Weights of a small GPT-style language model, trained from scratch on English Wikipedia.
Size: width 256, 2 heads of 128, MLP 2048 GELU, 20.4M parameters.
Architecture: learned positions, biases, tied embeddings.
Training: a variant of Muon for these matrices, 931M tokens.
MLP neurons of a small language model. Each row is named by its layer, matrix (up: input weights) and neuron, and shows model dimensions 112-207. Each number is 200 + 30 x the weight over its row's rms, rounded and kept within 0 to 999.
After each neuron's rows, "fires after" lists the tokens most often just before its 100 highest values on Wikipedia text that the model never trained on. A number after a token or word is its count.

L5.up1670,198,180,201,253,193,210,154,186,188,158,171,171,138,206,133,189,200,174,252,188,169,173,155,231,186,215,247,205,252,183,200,181,181,173,202,229,243,160,217,217,238,217,239,190,202,166,235,180,247,132,220,201,214,164,197,174,178,229,223,228,198,228,201,240,195,199,187,174,241,193,200,225,163,173,204,208,219,194,171,194,186,196,211,218,206,252,147,151,251,259,173,208,208,239,196,192
fires after: "ar" 22, "ic" 9, "r" 8, " s" 6, "al" 5, "in" 5

L5.up704,227,248,194,203,201,181,145,176,178,210,174,232,161,212,124,214,170,192,205,206,177,179,223,216,176,207,181,178,211,242,152,240,251,218,224,248,148,216,199,172,203,213,220,216,185,192,210,238,205,164,189,207,258,157,201,212,222,226,235,167,139,222,156,215,219,189,235,258,198,145,235,205,208,189,183,240,165,161,201,226,165,208,192,177,284,224,227,255,207,193,148,177,215,215,145,182
fires after: "-" 26, " " 25, " (" 21, " \"" 10, " un" 6

L5.up1813,242,197,221,157,215,262,195,199,219,204,180,172,250,161,170,174,200,222,223,187,240,213,179,239,176,170,168,186,222,197,212,161,247,149,116,157,150,234,199,228,213,210,179,151,180,158,235,217,225,196,181,150,207,226,189,206,208,136,234,174,169,196,186,200,191,242,195,193,194,177,250,202,190,168,201,174,151,231,206,214,202,142,201,242,167,219,176,223,198,243,208,194,148,198,152,185
fires after: "os" 14, "ar" 13, "S" 11, "k" 8, "s" 8, "A" 6

L5.up1896,157,224,182,156,186,207,195,224,199,244,181,199,191,194,164,208,193,122,136,155,208,192,232,186,190,159,239,200,248,204,177,221,200,255,198,178,206,209,224,222,191,248,165,182,261,164,186,206,215,218,201,175,206,210,190,147,180,221,238,190,222,208,231,253,119,200,277,192,227,232,281,165,209,141,232,206,189,193,147,197,220,187,175,224,225,194,168,200,179,209,146,175,219,168,173,195
fires after: " V" 15, "v" 10, " v" 9, " qu" 9, " t" 8

L5.up1304,181,199,221,204,191,201,235,183,209,256,211,172,175,181,126,159,175,158,219,196,147,198,186,178,197,221,155,189,246,237,246,246,227,227,187,245,194,171,220,136,175,223,197,220,152,197,209,202,161,198,190,149,291,245,178,256,181,224,197,185,191,180,151,145,192,149,199,183,185,220,262,186,229,225,238,188,183,212,211,161,203,243,160,241,191,191,201,230,248,204,195,227,175,180,181,249
fires after: " b" 17, " st" 13, " St" 10, " h" 7, "ec" 6, "ac" 5

L5.up1863,193,203,245,218,249,176,221,221,190,209,140,205,206,152,204,180,218,196,146,163,177,187,221,179,162,181,222,287,181,198,164,253,184,237,207,203,233,189,214,189,185,166,247,209,235,192,169,168,172,246,221,167,225,229,177,153,181,186,168,193,177,194,174,230,215,130,234,204,227,189,149,244,224,167,196,182,240,202,165,239,209,226,182,166,167,201,181,157,223,206,217,193,126,196,227,161
fires after: " oper" 14, "ir" 13, "d" 9, "v" 7, " Ad" 6, " dist" 5

L12.up788,193,186,224,154,148,233,212,150,133,234,200,207,241,174,230,195,211,216,128,290,148,181,213,180,195,211,171,269,181,257,219,194,192,197,184,221,195,200,178,228,173,182,222,164,158,149,176,202,184,197,217,269,233,227,217,148,178,217,234,152,135,224,212,202,203,216,248,155,208,181,177,219,179,211,163,172,212,227,175,238,179,232,209,183,217,197,198,151,224,228,213,257,214,222,246,222
fires after: "\n" 33, ")" 12, "|" 6

L12.up1606,203,239,188,200,136,208,181,209,156,221,187,222,195,178,241,215,217,217,239,234,190,186,236,234,207,180,175,203,197,212,163,197,179,243,184,203,161,208,190,237,224,198,216,206,170,202,260,181,239,128,244,202,238,152,180,203,226,181,153,172,180,204,199,161,174,206,234,134,215,201,200,176,183,239,205,225,168,206,199,229,233,145,243,233,234,185,194,216,199,176,211,189,197,201,227,210
fires after: " " 20, "|" 10, "." 10, " Sw" 7, "h" 5, "," 4

L5.up539,220,164,169,238,214,153,207,200,226,225,199,185,162,221,244,192,233,156,278,158,232,135,200,160,176,195,216,217,183,180,190,217,184,250,221,208,236,186,253,207,214,180,236,220,210,236,192,181,223,241,170,203,215,223,133,201,154,222,249,236,218,236,190,235,212,210,145,129,147,201,209,219,197,200,241,180,196,249,212,172,262,190,169,150,150,157,182,219,223,209,177,198,177,247,211,214
fires after: "G" 14, "S" 13, "T" 13, "P" 11, "M" 11, "E" 8

L5.up803,233,134,211,158,189,217,208,207,195,225,161,185,217,196,164,189,211,206,213,237,235,215,184,225,229,246,172,241,222,193,257,188,200,254,234,178,165,251,196,166,204,189,201,130,169,192,171,112,202,176,178,165,198,208,230,171,218,149,230,195,175,224,175,208,219,137,190,234,206,194,186,215,237,217,224,141,178,149,187,247,186,229,184,180,241,238,189,233,252,203,216,151,211,236,201,160
fires after: "am" 16, "ak" 9, "y" 9, " (" 9, "ream" 5, "ag" 5

L5.up1501,235,227,200,159,205,222,147,208,185,221,166,250,193,227,203,224,143,229,251,187,190,143,177,207,243,197,215,231,198,222,187,204,275,241,180,235,188,153,175,184,223,170,237,191,189,186,202,241,171,253,189,191,177,225,223,203,177,161,214,196,165,199,156,195,187,239,194,179,200,205,235,246,154,139,154,167,194,168,150,165,189,250,218,235,230,182,195,182,211,140,248,206,233,154,166,244
fires after: "le" 16, "on" 11, "a" 11, "en" 7, " prot" 7, "in" 4

L5.up1535,236,153,195,198,108,187,225,210,156,234,247,209,173,144,162,197,198,199,175,243,164,203,197,167,212,246,237,157,208,212,188,177,175,191,164,226,262,248,117,243,244,210,211,178,199,179,208,157,183,173,237,195,214,202,181,190,202,191,240,231,230,186,174,216,210,218,197,201,223,247,236,253,191,224,219,207,222,201,209,260,228,219,193,197,184,217,181,191,162,223,198,192,217,142,227,235
fires after: "th" 17, "h" 14, "ey" 9, " G" 6, "og" 6, "ath" 5

L5.up625,222,177,199,166,194,162,207,146,189,237,174,177,180,198,193,216,265,244,189,181,240,185,189,240,175,240,200,169,236,170,216,161,234,164,192,238,226,183,180,219,239,233,190,186,191,164,195,151,237,229,214,170,207,204,166,203,210,184,197,185,192,147,242,196,202,217,187,181,234,222,145,122,195,208,163,160,215,165,205,235,174,220,215,192,206,184,211,226,162,210,242,175,214,215,185,209
fires after: "2" 75, "ag" 5, "g" 4

L12.up1585,180,247,220,218,201,222,232,216,220,233,204,265,158,249,220,211,239,158,203,206,229,185,194,199,171,188,174,217,214,213,170,194,218,232,182,213,169,215,206,172,174,219,236,199,215,228,193,214,186,190,227,181,235,181,179,211,179,233,174,189,203,159,211,177,198,168,145,200,196,168,265,209,155,201,204,209,191,221,185,220,255,167,226,223,213,191,190,210,169,189,228,187,206,182,189,211
fires after: " " 57, "a" 4

L5.up1484,156,147,214,178,184,195,179,115,181,190,192,192,199,205,282,183,214,196,141,222,172,161,218,211,196,174,237,230,161,199,247,189,207,198,163,209,203,191,192,231,247,190,223,177,179,147,188,201,196,244,229,153,220,221,228,186,219,149,239,178,197,165,134,266,207,212,148,181,247,147,172,217,195,233,188,229,184,203,218,189,249,212,159,228,188,216,172,235,281,202,207,179,232,219,232,259
fires after: " al" 27, " Al" 14, "l" 7, " Mad" 7

L5.up1171,225,185,219,235,235,182,198,173,183,243,142,257,243,154,173,210,234,218,151,213,163,193,152,210,248,201,214,189,220,189,146,166,186,159,241,208,154,212,160,195,227,204,216,201,162,237,205,226,175,217,227,199,199,205,206,204,246,161,178,244,178,216,224,153,154,284,201,168,223,152,159,204,196,217,181,189,173,284,153,235,197,204,196,217,228,206,185,153,130,222,201,210,126,249,234,183
fires after: "ing" 14, "over" 12, "if" 9, " for" 9, "end" 6, "tern" 6

L5.up1422,180,184,248,218,203,185,240,171,198,155,210,193,159,237,251,232,210,157,234,243,161,173,206,245,219,167,153,258,222,161,162,224,174,195,215,182,168,229,173,206,247,270,183,169,198,172,238,211,216,222,226,235,194,142,196,230,237,202,220,190,160,204,201,180,161,199,199,198,186,195,169,232,212,213,174,239,193,239,155,241,157,150,225,195,193,143,249,207,167,214,204,211,174,204,191,173
fires after: "w" 20, " The" 11, " as" 8, "." 8, "ollow" 7, "ith" 4

L5.up204,216,235,229,194,248,190,152,221,164,206,182,227,206,182,208,226,253,226,199,160,149,182,152,175,284,170,228,199,229,205,225,208,207,177,185,149,168,197,232,203,203,152,178,198,205,212,239,200,179,222,156,233,204,209,217,164,225,214,224,204,229,225,243,182,235,200,183,177,152,179,156,213,228,178,178,181,213,179,144,151,261,208,209,181,186,237,239,227,189,203,193,258,154,180,151,176
fires after: "P" 15, "S" 10, " S" 10, "p" 6, "ip" 6, "4" 5

L5.up1054,201,282,233,177,168,198,208,216,194,162,184,185,257,249,204,231,177,198,191,182,203,172,171,202,239,215,153,172,225,226,206,199,165,188,235,194,188,229,194,202,175,264,184,189,198,206,193,262,208,203,168,182,232,186,203,217,161,177,210,232,248,215,185,198,200,246,154,217,190,194,193,226,210,225,207,217,202,173,251,215,201,192,211,182,194,199,138,188,207,184,173,181,205,221,203,217
fires after: " B" 21, " b" 17, " N" 14, " M" 9, "B" 7

L5.up1087,169,220,212,248,211,172,203,262,239,204,152,162,208,190,171,199,208,227,198,176,161,210,198,207,125,184,211,257,199,214,233,117,165,208,169,168,165,207,211,209,205,188,201,178,198,221,208,182,189,208,167,165,219,241,190,215,150,176,212,213,186,178,226,237,218,192,191,180,237,175,212,233,156,206,229,108,215,92,232,198,162,246,195,203,212,144,256,237,216,228,250,221,170,191,210,166
fires after: " No" 16, " I" 15, "S" 14, "I" 8, " at" 8, "A" 7

L5.up82,204,267,226,253,192,163,172,275,228,206,203,179,177,236,202,214,202,211,168,176,234,229,228,175,172,226,186,180,192,198,197,201,207,165,216,181,150,223,214,214,226,211,156,188,209,211,221,168,155,210,218,120,209,191,127,172,237,210,234,221,194,197,225,187,219,184,221,258,200,138,218,198,228,215,225,197,191,234,210,247,188,218,207,232,204,194,211,212,217,142,183,197,160,165,224,199
fires after: " c" 21, " F" 10, " part" 7, " f" 5, " ac" 4, "0" 4

L5.up2,231,207,162,166,192,199,233,168,286,206,176,192,219,182,197,214,240,195,152,217,218,225,157,239,199,169,151,229,184,220,179,224,188,196,181,194,182,178,199,228,227,194,204,185,220,218,176,224,212,157,186,170,187,170,203,191,201,213,184,170,117,246,199,247,246,211,140,207,192,181,196,221,164,172,210,214,222,217,196,220,216,237,212,262,199,215,203,240,190,152,174,174,183,175,229,165
fires after: " |" 33, " V" 17, "%" 16, " App" 6, " " 6, "s" 4

L5.up1312,197,179,254,187,247,190,224,167,137,211,154,200,210,169,212,179,165,201,205,187,179,190,226,196,204,182,282,190,246,128,195,205,196,155,209,224,214,256,183,192,171,258,172,167,208,197,166,155,199,256,221,167,160,177,169,212,221,261,109,171,224,193,249,203,220,262,191,184,251,178,241,148,217,189,165,225,196,203,208,214,239,198,176,236,180,200,180,197,213,193,161,218,192,221,186,180
fires after: "un" 12, "if" 11, " for" 10, "ud" 9, " cap" 9

L5.up1401,228,183,197,274,172,180,190,163,255,154,187,175,173,236,166,216,225,195,205,221,175,137,143,238,233,182,225,205,190,114,201,210,222,182,213,200,199,138,222,230,246,244,189,193,172,201,203,156,203,192,216,206,233,206,231,161,204,210,165,255,181,242,212,242,180,243,164,234,253,190,187,130,234,153,233,215,202,183,160,247,197,213,194,186,186,177,177,139,215,208,193,219,190,173,177,232
fires after: "ol" 23, " popul" 13, " N" 10, "ial" 5

L5.up1226,211,245,273,199,216,171,206,185,182,185,173,144,153,154,201,221,170,148,193,203,191,176,200,209,166,230,190,211,209,174,207,218,150,222,216,183,180,228,245,212,266,220,232,189,251,236,204,192,198,224,177,179,163,231,239,182,197,200,231,212,158,170,175,182,197,227,251,187,177,210,129,187,234,231,195,269,216,217,200,273,195,202,178,185,152,185,221,168,218,202,201,127,244,135,226,158
fires after: "ol" 14, " L" 13, " l" 13, "il" 12, " the" 6

L5.up1203,171,209,188,191,205,233,181,160,221,196,161,151,220,226,202,201,239,243,171,215,225,142,207,211,224,186,177,202,231,206,177,229,192,184,199,140,187,215,181,258,174,219,168,197,194,208,252,187,208,232,152,209,203,206,230,230,200,183,206,203,182,181,245,164,217,207,151,202,221,211,137,252,156,163,180,177,188,211,220,169,176,224,207,202,206,173,142,185,273,281,240,236,213,151,239,195
fires after: "os" 19, " T" 12, " t" 10, " s" 7, "us" 6, "ot" 6

L5.up1679,199,208,226,141,190,210,210,221,166,195,201,191,125,171,197,180,158,243,147,185,227,170,189,180,149,231,183,232,204,203,254,243,208,133,169,259,204,204,232,217,205,172,172,145,164,184,203,177,245,240,154,206,202,208,240,246,228,223,192,175,238,232,233,231,200,172,213,188,163,204,199,220,183,234,214,147,217,240,186,237,200,240,208,239,189,187,210,170,185,209,202,224,207,233,195,233
fires after: "t" 20, " App" 11, " app" 8, "g" 8, "ut" 6, " ft" 5

L5.up856,175,229,248,211,166,153,186,216,179,169,187,175,195,192,199,214,204,190,195,170,218,197,176,214,216,197,190,196,193,195,164,197,204,236,203,187,205,183,253,215,249,170,207,218,235,171,205,204,185,180,216,232,190,206,241,216,212,203,201,224,269,173,183,250,238,162,252,212,252,188,200,211,217,198,229,188,163,217,221,234,167,185,200,225,189,176,240,161,191,249,148,237,165,172,199,168
fires after: "v" 28, " rec" 12, "iv" 8, " V" 8, "av" 5

L5.up352,167,140,212,208,197,178,198,231,183,74,190,210,208,196,207,207,180,159,170,189,208,229,212,261,149,276,187,165,179,165,241,190,229,216,172,170,243,179,198,222,183,223,255,186,234,184,178,194,230,218,178,172,185,182,218,182,196,226,201,205,204,180,194,203,218,210,213,192,235,241,203,180,192,281,191,185,231,186,179,134,185,163,224,142,159,227,223,197,255,184,181,180,150,203,217,199
fires after: "1" 51, " f" 11, "v" 10, " ab" 7, " inv" 4, " ob" 4

L12.up559,211,168,236,181,191,213,177,167,207,181,219,202,209,213,163,230,168,236,183,235,245,229,219,225,211,196,124,192,225,180,198,132,221,214,211,193,189,235,207,201,165,240,185,146,208,221,182,195,194,231,185,179,174,222,191,165,184,196,175,194,237,212,187,223,225,239,217,206,121,230,245,210,139,173,267,203,248,198,153,239,232,189,226,272,176,210,186,166,201,182,195,150,176,175,198,225
fires after: " " 26, " K" 11, "°" 5, " P" 5, "k" 4, " L" 4

L5.up1310,159,188,162,180,203,172,263,211,196,219,157,207,233,218,160,234,238,187,222,157,208,189,151,186,163,183,187,215,209,207,200,256,184,220,189,281,189,192,213,164,179,223,222,201,181,194,170,189,184,228,243,163,196,209,160,176,211,178,222,211,203,216,202,190,218,183,182,247,143,172,173,254,243,202,225,193,242,220,174,224,228,187,217,216,196,187,243,160,166,185,199,258,221,185,256,184
fires after: "." 37, "D" 8, " D" 7, " W" 7, "A" 5, "th" 4

L5.up1582,193,209,185,188,183,224,221,208,198,191,193,200,203,210,226,195,233,180,211,205,178,238,189,169,236,183,226,208,207,220,198,203,194,196,188,219,181,225,199,251,226,161,269,138,208,241,168,237,173,250,239,167,200,222,173,199,254,235,190,158,166,212,216,209,163,172,235,134,219,241,206,214,227,221,211,187,196,181,248,246,206,230,216,145,185,257,222,218,221,133,217,185,221,160,195,236
fires after: " l" 14, " L" 14, "itt" 10, "ig" 8, "ol" 7, "L" 6

L5.up1504,211,177,230,156,220,188,240,167,202,238,159,203,205,183,201,171,200,244,199,253,231,113,215,186,177,209,147,258,200,182,164,215,175,148,181,198,227,269,253,184,198,198,241,146,189,213,184,205,217,223,215,190,275,194,257,207,222,197,248,179,184,183,176,220,194,219,178,253,200,196,180,130,229,120,206,279,202,229,205,170,212,223,226,176,197,227,257,207,227,213,262,246,214,226,188,236
fires after: " F" 19, "arly" 8, " f" 7, " inv" 6, "f" 5, " was" 5

L5.up1832,172,232,208,217,178,205,165,224,185,197,217,169,180,159,215,201,221,159,174,190,199,202,209,207,168,189,215,167,247,169,182,200,248,163,167,234,201,197,258,222,196,255,183,188,224,206,269,182,209,215,168,211,213,231,206,207,148,260,213,157,229,224,210,214,293,223,209,166,207,236,132,166,183,141,184,176,162,211,262,155,224,237,210,182,176,164,210,188,222,169,175,236,206,243,176,160
fires after: "re" 25, "t" 11, " there" 11, " L" 7, " int" 6, "ac" 6

L5.up1154,195,209,147,211,160,174,179,188,177,226,175,177,188,220,191,136,264,216,216,214,194,242,191,227,229,240,165,199,204,206,190,192,189,163,183,219,161,224,165,230,205,198,182,192,217,211,185,213,195,214,181,206,261,227,183,202,206,159,234,169,164,202,189,184,248,169,151,170,228,197,198,240,255,177,208,195,190,168,205,153,149,254,185,186,156,166,203,171,211,176,157,230,161,167,230,237
fires after: " Lab" 17, "y" 11, "\n" 10, " W" 8, "r" 6

L5.up200,214,189,229,212,259,170,194,173,229,208,136,217,185,213,229,194,176,148,272,181,172,188,207,174,168,232,206,234,223,225,180,231,135,222,219,211,242,180,227,242,193,185,228,184,225,169,159,200,233,251,184,215,181,208,194,183,214,232,245,215,173,213,187,177,213,214,122,147,149,215,174,251,215,183,230,172,183,193,181,181,223,183,233,130,175,179,187,177,182,186,187,216,194,221,194,215
fires after: "A" 21, "C" 20, "P" 20, "M" 8, "T" 8, "B" 6

L5.up662,182,177,240,218,169,137,235,204,194,222,195,178,203,197,221,206,193,258,196,258,165,187,229,260,159,219,195,176,155,206,179,213,171,238,189,228,157,210,252,228,152,208,165,218,180,131,237,239,172,181,162,195,240,112,183,259,208,155,144,233,198,162,188,192,245,229,271,141,169,214,181,197,173,190,223,237,200,227,195,176,159,187,235,231,193,172,187,262,198,215,233,226,202,218,196,210
fires after: "iv" 16, " Rep" 11, "eder" 7, "ol" 7, "S" 7, "arl" 6

L5.up115,226,234,168,215,240,231,144,204,197,217,276,187,218,164,241,226,203,155,203,192,230,183,165,196,219,201,163,236,247,185,227,255,189,206,168,200,174,112,173,224,178,191,248,166,225,205,163,194,250,205,185,201,225,251,190,236,206,172,205,212,191,180,167,213,225,251,218,232,232,207,157,203,187,234,179,202,245,217,253,205,183,209,177,199,198,201,197,246,203,168,195,239,199,139,230,203
fires after: " an" 22, " a" 10, "er" 8, "a" 8, " per" 6

L5.up443,214,233,242,161,220,173,227,171,205,173,197,198,235,180,203,219,253,166,203,184,207,222,187,229,225,187,119,232,198,181,237,210,201,229,206,209,214,225,235,174,186,248,174,215,235,186,205,197,218,189,159,217,231,206,153,158,271,192,184,220,181,216,216,253,173,209,126,193,203,243,243,196,189,203,213,196,180,195,178,202,174,192,220,173,170,175,187,132,174,159,237,152,231,209,222,198
fires after: "u" 31, "o" 11, "g" 9, "ang" 9, "he" 9, "im" 6

L5.up1370,210,179,189,230,193,219,272,179,180,227,194,148,179,231,159,138,184,206,189,216,184,196,192,200,235,158,191,164,190,215,229,240,228,199,192,196,179,193,220,212,230,180,143,219,191,155,179,177,233,160,194,167,218,202,195,244,201,205,239,207,189,131,197,243,172,223,194,203,188,152,242,176,212,255,249,197,245,172,247,212,244,250,191,213,193,208,177,267,212,241,220,156,231,189,238,206
fires after: " Al" 22, " al" 21, " G" 10, " Med" 10, "h" 10, "g" 5

L12.up353,199,150,231,245,163,205,227,245,149,213,223,282,244,228,221,165,221,208,169,167,137,178,187,235,192,184,150,208,145,223,212,215,203,213,164,214,211,180,189,219,194,238,219,189,206,148,183,179,218,233,180,235,229,166,166,220,182,160,166,208,205,223,159,200,207,171,229,230,192,253,195,192,190,161,249,201,187,221,186,123,203,204,213,185,184,228,163,171,173,227,266,191,209,212,188,202
fires after: " " 52, " s" 4

L5.up32,253,207,182,193,208,177,217,181,163,173,151,190,191,177,224,169,197,153,222,150,158,193,191,217,261,227,213,193,176,184,176,208,159,234,256,105,211,227,191,211,215,222,216,155,181,249,205,228,259,158,197,200,209,199,223,159,211,241,158,196,202,190,194,189,162,210,181,195,192,183,238,206,255,236,180,204,195,206,173,215,186,170,234,162,229,200,166,243,167,131,195,148,238,230,232,175
fires after: " ro" 12, " as" 10, "v" 9, "ok" 8, "n" 6, " a" 5

L5.up565,160,172,224,181,200,214,164,170,218,200,197,197,263,187,222,245,195,236,200,182,158,144,141,189,221,163,135,160,206,192,115,234,197,240,188,227,150,208,171,199,178,207,138,209,170,203,227,198,189,210,217,202,236,248,219,185,185,227,213,199,236,235,288,222,155,223,183,196,244,166,204,214,227,187,173,204,153,230,161,202,199,161,213,209,194,227,199,153,201,188,224,184,264,180,217,177
fires after: "o" 20, "ed" 10, "u" 10, "ig" 9, "re" 6, "ir" 5

L5.up1225,162,259,164,185,190,207,217,193,202,193,231,218,259,195,218,220,227,169,138,222,150,185,223,184,245,201,220,180,202,192,208,176,153,206,186,226,190,190,221,201,204,213,203,180,206,226,162,226,202,203,253,126,151,212,184,196,205,188,214,200,237,182,215,211,217,161,195,218,210,146,174,197,186,211,146,151,207,188,230,236,189,235,235,143,175,217,247,278,210,171,219,148,182,241,218,141
fires after: " h" 27, " B" 10, " H" 9, "ur" 7, "ied" 6, " b" 6

L5.up1584,223,148,187,232,178,201,188,216,207,233,198,187,156,155,155,153,174,168,228,137,195,172,199,176,205,227,188,175,196,166,204,215,204,222,222,223,259,199,179,199,238,248,223,226,167,201,182,221,202,225,207,169,202,206,155,226,191,214,132,241,213,190,192,179,230,218,196,171,205,245,196,220,173,217,201,155,218,185,169,198,196,208,228,214,201,211,156,168,184,231,230,226,168,177,178,258
fires after: "ar" 20, "r" 14, "ol" 12, "erv" 6, " sp" 5, "ab" 4

L5.up709,164,217,199,190,230,173,217,220,226,223,159,193,219,176,170,206,242,192,223,222,192,175,216,194,219,212,260,148,194,215,218,234,199,233,180,207,230,169,227,224,182,206,221,233,224,204,209,216,188,197,168,185,166,181,119,178,249,218,152,166,166,171,250,244,181,154,184,177,188,215,166,238,175,154,186,184,159,154,180,217,236,240,214,180,163,210,134,184,153,179,244,224,216,197,205,240
fires after: " K" 13, "ok" 12, "e" 11, "ri" 9, "O" 8, "um" 5

L5.up46,163,226,210,245,199,171,196,198,177,185,252,216,194,194,194,222,202,158,204,186,218,153,147,225,236,191,170,213,192,189,187,217,210,189,198,159,192,197,212,228,186,197,215,147,228,187,159,236,157,205,220,187,243,239,205,150,175,232,237,203,207,176,244,189,172,184,172,178,194,193,221,162,206,200,205,190,215,166,154,236,178,208,209,201,178,205,182,138,230,191,190,201,158,198,296,193
fires after: "\n" 22, "u" 17, "omin" 6, "4" 5, " W" 5, "R" 4

L5.up787,256,226,181,188,253,159,165,193,207,210,177,194,229,174,152,154,216,225,248,222,199,169,220,184,219,151,220,158,202,177,130,175,218,176,131,178,188,202,254,218,128,177,143,221,111,199,205,157,157,196,150,164,242,190,223,246,197,178,232,220,248,188,238,164,190,188,217,241,208,169,210,154,208,211,190,147,218,180,174,162,184,211,250,155,187,232,176,191,203,183,211,225,218,176,157,199
fires after: " in" 50, " on" 10, " In" 5

L5.up823,202,241,214,258,206,235,211,205,254,214,119,190,218,214,231,271,164,181,237,111,189,138,205,157,183,187,201,184,155,197,192,192,215,166,208,163,191,176,173,193,217,173,181,185,177,203,199,186,244,186,180,187,300,177,153,248,218,190,218,166,194,225,228,187,225,235,226,202,250,190,169,200,219,216,153,222,199,219,232,168,225,165,209,218,190,208,200,229,244,206,253,209,170,207,151,174
fires after: " l" 12, " are" 11, " inv" 10, " is" 10, " f" 6, " c" 6

L5.up1332,222,200,187,145,257,227,239,157,194,169,189,263,209,187,230,209,172,168,208,166,189,182,245,196,242,164,221,244,251,206,192,230,142,216,240,141,220,152,214,185,183,200,191,171,189,209,196,166,226,245,230,174,210,195,246,184,171,161,224,186,140,161,157,190,231,170,164,259,224,140,176,221,166,150,211,196,181,192,201,188,208,209,220,181,218,183,224,201,193,207,207,216,199,198,194,209
fires after: " A" 18, " O" 13, " P" 11, " a" 10

L5.up611,210,207,234,161,216,242,226,269,235,253,190,211,208,192,212,208,216,249,201,206,219,196,195,212,215,133,187,171,263,191,237,191,114,177,186,226,179,186,208,209,154,250,164,178,237,180,233,200,149,217,239,162,242,233,229,248,207,213,184,172,223,234,221,183,207,252,187,180,193,197,182,193,225,182,187,197,231,187,252,206,193,192,169,189,194,211,225,192,220,241,219,169,207,191,187,162
fires after: "ft" 24, "it" 16, "h" 7, "ed" 6, "and" 6, "t" 5

L5.up1567,201,142,196,206,225,163,194,241,172,144,224,164,162,230,217,168,161,182,177,163,187,196,196,206,228,175,180,191,211,204,273,271,192,168,186,233,194,151,193,240,231,258,208,180,190,153,187,209,143,279,183,172,203,172,163,181,214,193,198,185,198,190,240,183,278,195,203,207,201,160,208,232,178,188,213,224,192,196,229,175,159,211,221,184,206,174,171,226,234,202,212,222,159,252,182,169
fires after: " the" 28, " " 24, " on" 11, "t" 4

L5.up1188,197,208,223,225,192,166,184,170,162,195,249,198,217,193,226,220,215,183,155,221,204,206,225,239,221,182,178,204,250,187,175,199,194,256,195,221,285,217,194,263,199,248,218,206,270,232,253,187,205,174,228,240,201,205,143,249,185,166,162,236,150,207,190,196,160,206,172,195,274,188,179,223,189,195,116,158,192,216,192,171,226,180,168,198,206,208,175,181,263,212,196,232,154,146,159,217
fires after: " the" 62, " The" 9, " an" 4